python train.py --n_head=8 --head_dim=32 --d_mlp=1024 --norm_place="pre" --init="normal" --final_lr_fraction=0.0 --steps=6295
MLP neurons of a small language model. Each row is named by its layer, matrix (up: input weights) and neuron, and shows model dimensions 160-223. Each number is 128 + 32 x the weight over its row's rms, rounded and kept within 0 to 255.
After each neuron's rows is what it responds to, as a language model described it from the Wikipedia text at the highest values.

L2.up563 [ 88 138 112 108 132 140 107 116 156 115 163 145  72 124 127  93 101 126  72 132 154 131 131 107 137 137 157 134 117 119 130 138 199 147  87  99 126 166 133 106  78 178 148 131 107 144 124 135 113  99 140 141 141 134 155 174  71 110 113 215 173  88 171  75]
Responds to: Year final digit

L2.up624 [128 173 159 181  44  98 115 190 194 110 179 109 139 122 101 135  69 117  72 131 162 176 135 186 114 124 138 127  71 109  81 150 128 127 144 133 196 150 113 131 122 157 106  93 123  38 111 174 134  85  52 159 147  91 158 117 113 127 181  89 114 118 132 118]
Responds to: Second digit of numbers

L2.up81 [114 132 105 125 145 100  78  91 199 104 162 141 132 135  99 136 111 123 117 108 171 116 167 120 188 130  53 113 128 147 105 184 150 125 154 199 151 151  96 104  75  88 129  99  74  96 153 162 173  68 142 141  60  95 126 102 125 134 135  91  73 145 161 101]
Responds to: Coordinating "and", give/make verbs

L2.up88 [107 127 102 169 106 181 180 180 121 147 168 118  89  72 181  86 137 135 179 116 151 176 104 101 150 174 118 165 104 188  83 173 154 125 128 134 157  88  81 148  95 136 132 116  85 126 133 112 113 100 183 115  75 123 139 190 109 137 147 180  42 164 140  92]
Responds to: Comma after date/place

L7.up1013 [127 115 106 120 119 103 158 152 101 146 141  91 184 147 136 119 103 119 145 140 154 151 155 172 133 197 117 158 100  94 121 132 141 148  98  14  95 142 113 131 141 116 162 123 117  66  98 175 172 114 117 173 101  92 152  92 162 133 116 127 161  86 144 104]
Responds to: Wiki structure and coordinate marks

L4.up489 [120  98  74 131 109 141 120 164 151 143 127 154 122 111 144  86 102 112  49 113 166  80 186 162 114 125  87 104 114 123 120 165 174 134 131 164 126  90 127 197 138  65 160  92 145 174 148 155 178 182 118 186 168 118 140 142 140 164 145 144  80  99  54 107]
Responds to: Mid-word pieces in foreign names

L4.up81 [ 91 167 179 118 137 106 111 145 153 144 115 128 176 154 175 124 115 128  82 128  80 125 164 188 144 109 142 153 108 104 132 146 159 145  68 118 106 146 100  97  83  93 142 101 130 163  53 128 111 100 136 195  60 103 143 171 133 161 120 144 128  98 124 116]
Responds to: Career timeline fragments

L2.up900 [190 113 100 135 150 134 144 159 116 138 118 134 149 123 148  74 115 139  93 136 143 181 111 161 145 117 107 166  61 134 102 134 144 192 132  76 135 163  74 145 109 162 140 140 157 149  80  72  77 153 162 161  79 184 141 114 150 179 180 117 155 133 176 124]
Responds to: Table row start

L7.up272 [145 106 160 146 111 124  76 112 122 190 144 122 171  84 121 112 124 134 171 160 175 175 142 201 159 170 144  93 121 163 147 170 175  90 108 168 111 100 137 169  96 132 125  73 129 144 136  98 118 149 120 218 118  84  95 161 154  78 161  86 154 147 122 112]
Responds to: Foreign-name inner subwords

L4.up279 [114 131 135  94 135 173  78  97 164 142 122 127 133 131  97 121 138 107 131 183 180 169 144 128 153 166 168  70 142 146  94 196 215 115  97 125 133 117 166  97 112 124 141  72 117 125 148 120 124 119 121 155 109 143 124 139 131  96 117 123 191  69 150  44]
Responds to: Mid-word subword continuations

L7.up820 [156 155  96 128 124 111 134 138 117 104 125 157 116 145 143 151 119 131 110 108 139 181 166 139 193 177 187 107  94  94 101 143 143  84 121 148 154 179  71 178 108 125 140 157  72 169 124 116  37 125  57 158 139 126 131 132 105  66 123 125 138 180 108 137]
Responds to: Mid-word continuation fragments

L4.up801 [129 174  93 164 111 164 189 113 118 110  68 129 129 118 128 174 100 124 171 136 149 132 202 126 109 106 138  94 138 112  94 122 136 126 130  74 130 113  77 166 151 133 116 151  97 114  91 139 146 151 116 154  92 134 143 136 164 127 113  68 123 139 177 104]
Responds to: Mid-word fragment continuation

L7.up0 [101 138 152 151  82  87 180 127 107 102  38  68 137  96  88 114 127 118  91 180 121 188 183 150  98 106  91 127 151 153 171 115 148 109 176 106 117 108 129 176  64 109  68 160 149 171  87 107 116 175 122 124 137  76 129 158 160 133 104 156 157 144 175 128]
Responds to: Second piece of split words

L4.up479 [107 159 112 155  93  91  66 139 117 112 130 168 127 129 106 142 151  81 115  96 158 167 114 157 131 151 165 131 112 159 162  99 142 160  95 139 147 118  82  99  97 117 133 106 136 155 129  98 141  87 166 172 110  86 143 174 118 179 149 129 125 158 163  93]
Responds to: Table row starts

L4.up980 [128  90  77 157  62 124 171 191  80 166 192 105  75 104 153 147 199 148  92  31 128 156 161 119 143 138 152 202 137 105 109 123 126 145 118 142 157 104 101 119  92 137 101  73  95 151 151 102 123 107 105 140 121 172 191 105 106 132 133 150 119 189 130 104]
Responds to: Entity-completing word pieces

L7.up442 [152 154  95 103 105  82 105 151 105 132  86 127 182  91 122 169 132 105  97  94 127 140  87 116 162 115 126 122 104  78 123 122 156 173  97 134 158 135  59 153  85 188 165 172 107 154 131 107  93 100  89 144 105 118 144 187 136  90 171 194 150 147 225  83]
Responds to: Row-start numbers, post-copula adverbs

L2.up105 [ 74 102 126 187  69  93 123  97 139 179 152  90  93 143 125 121 104 144  69 130 118 132 169 161 123 132  83  99  91 120  76 170 166  98 115 111 117  98  98 167 100 126 205 152 113  95 116 115 121 121 137 129  96  78 109 159 108  82 200 152 108 154 117 127]
Responds to: Have/give verbs after subjects

L7.up788 [104 126 116 110  50 158 119 126 151 142 116  96 167 190  60 103  98 145  92  55 107 118 143 118 133 157 148  97  92 117 116 146 143 171 116 131 128 106 128 136 103  92 126 132 182 121 104 172 102 142 167  95 134 125  98 183 132 146 121  82 129 111 160 141]
Responds to: Coordinating "and" in compounds

L7.up398 [167  79  95 113  78  73 137 134 118 146 107 155 139 133 100 165 145  70 131 129 100 107 181 147 143 132 134 152  49 104  78 153  93 205  65 107 143  80 100 135  71 173 121 142 123  86 106 136 126 136  95 115 108 171 186 126 120 142 170 125 140 137 126 131]
Responds to: Predicting next digit 6/7

L4.up920 [106 140 122 137 115 117  91  95  71 121 128 110 141  66 142 198 124 132  91 135 129 118 180 138 130 139  88 140  85  61  70 143 121 124  97 159  77 127  91 139 141 104 146 141 101 134 114 100 125  79 150 141 117 138 150  78 200 166 167  66 132 144 117 114]
Responds to: Digits inside long numbers

L7.up137 [111 103  95 101 101 129 128 146 168 113 114 143 164 108 106 123 148 164 142 101 134  66 138  94 122 132 116 110 107 120 149 173 134 127 166 111 120 125 135 116  65 141 166 148 124 103 115 196 144 159 139 167  66 131  68 164  73  73 154 121  94 174 148  78]
Responds to: Year-digit continuation

L4.up224 [100 145 153 108 147 162  88 161 173 168 160  90 209 150 147  54 112 117  96 141 174 163 173 194 140 134 141 152 106 114  87 187 170 121 159 162 148 159 115 154 111 182 121 104 135 131 133 124 138 120  76 152  95  73 120 105 107 111 147  82 175  98 153 141]
Responds to: Clause-initial subject or verb

L2.up198 [133 158 133 130 126 126 122 169 136 139  77  83 168 182 136 128 101 184 127 165 130 124 204 102 132 176 139  88 110 101 113 101 106 153 132 122 112 171  99 149 132 138 146 170 166 151 117 125 147 149 230 165 149 139 105  61 155 103 164 112 153 108 129  85]
Responds to: Decimal coordinate first digit

L7.up337 [150 127 185  95 169 107  91 142 117 118 113 129 111 160 125 112 113 150  94 137 105 123 173 184 164 160 131 164 131 156 127 108 113 147 193 157 202  81 107 153  87 108 152 175 157 125  92 133 192 151 118 108 132 143 147  98 201 162 167  91 147 139 129  88]
Responds to: Mid-word name and year pieces

L2.up817 [120 114 112 190 104 166 174 116 146  97 129 107 121  91 132 141 148 161 164 149 173 157 189 130 124 149 106 131 108  68  91 123 131 130 153 106 178 160  93 146 149 106 110 126 105 129  84 120  89 121 180 188  98 150 137  97 181 121 141  66 126 136 135 120]
Responds to: Twentieth-century year digits

L2.up100 [171 126 133 144 124 120 171 126 118 109 108  55 119  86 114 121 131 134 130 177 199 104 205  79 146 164 185 117 129 119 123 145 157 108 152 133 111  99 138 166 108 132 130 119 129 132  90  87 145 157 176 134 127  76 114 100 169 108 149 112 187 127 108 120]
Responds to: Opening pieces of foreign names

L2.up830 [ 95 174 116 109 136 135 113 171 109 114 104 115 169 125 129 137 122 108 139 125 122 126 196 164 161 136 141 141 111 148 109 152 147 117 135 128 115 143 123 234 132 121 128 180 106 141 107 111 160 122  98 145 120 170 151 109 181 168 170 124 136 206 130 141]
Responds to: Digit zero in numbers

L2.up763 [161 140 147 145 163 137 136 142 108  79 105 157 149 140 139  59 121 121  90 131 212 157 134  83 166 176 146 141  82 141 100 115 123 155  73 153 116 167  70 125 116 143 140  66 120 175  72 108  95 120 150 185 148 164 125 105 118 126 124 129 154 184 156  96]
Responds to: Row-start table cells

L2.up218 [101 166 141  94  83 123 101 184  89 153  96 110 206 153 178 135  89 184  53 125 154 133 138 156 112 156 109  89 109 128  99 172 132 176 158 106  90 129  90 146 124 192 133 119  65  69 121  89 160 126 148 115 149 116 128 127 181 105  82  92 149  57 132  99]
Responds to: "al" word-piece fragments

L4.up468 [131 157  99 139 114  92 160 141 124 184 112 117 160 138 132 174 153 123 143 114 115 151 160  76 112 121 118 128  46 158  81 150 143 121 100  85 139 162  82 144 136 130 144  81 175 100 161 122  95  73 129 158 103 162  94 105  79  80 118 130 138 138 103 140]
Responds to: Clause-continuation function words

L4.up330 [141 110 137 106 118 123 115 141 118  53  83 110 155 141 109 192 126 118  98 145 172 153 188 167 153 151 136 104 134 109  85 167 171 132 144 186 185 131 111 149 140 118 142 193 138 142  72 156 170 183  33 148  68 106 147 120 133 108 137  57 152 143 123 136]
Responds to: Word-completing suffix pieces

L4.up388 [155 168 132 134 118 105 158 130  89 141 133 199 101  96 129 211 195 106 157  97 110  76 166  91 191 104 104 159  66 104  75 136 135 108 109  99 136 140  97 136 133 162 136 135  94 127 109 176 130 142  94 121  71  93 114 119 155 131 229 122  99 109 175  95]
Responds to: Mid-number digits in coordinates

L7.up830 [174  90 176 148  75 179  59 151 173 190 172 112 162  91 172 152  88 104 155 165 218 105 167 125 160 110 194 135 116 120 109 182 205 140  94  92 142  89  97 255  95 171  96 152 171 146 123 158 123 147 132 131 145 173 145 135 121  83  98 138 106 134 135 127]
Responds to: Early word-piece fragments

L4.up519 [108 111 157 155  96 127 146 125 103 105  78  87 124 127 150  85  79  87 156 165 153 152 173 165 205 168  93 100 119  59 117 128 154 135 130 137 189 143  86 134 101 155 147 115  92 175 108 159 134  94 114 208 122 123 145 103 104 168 138  73 141 151 118 105]
Responds to: Subheadings and list-item fragments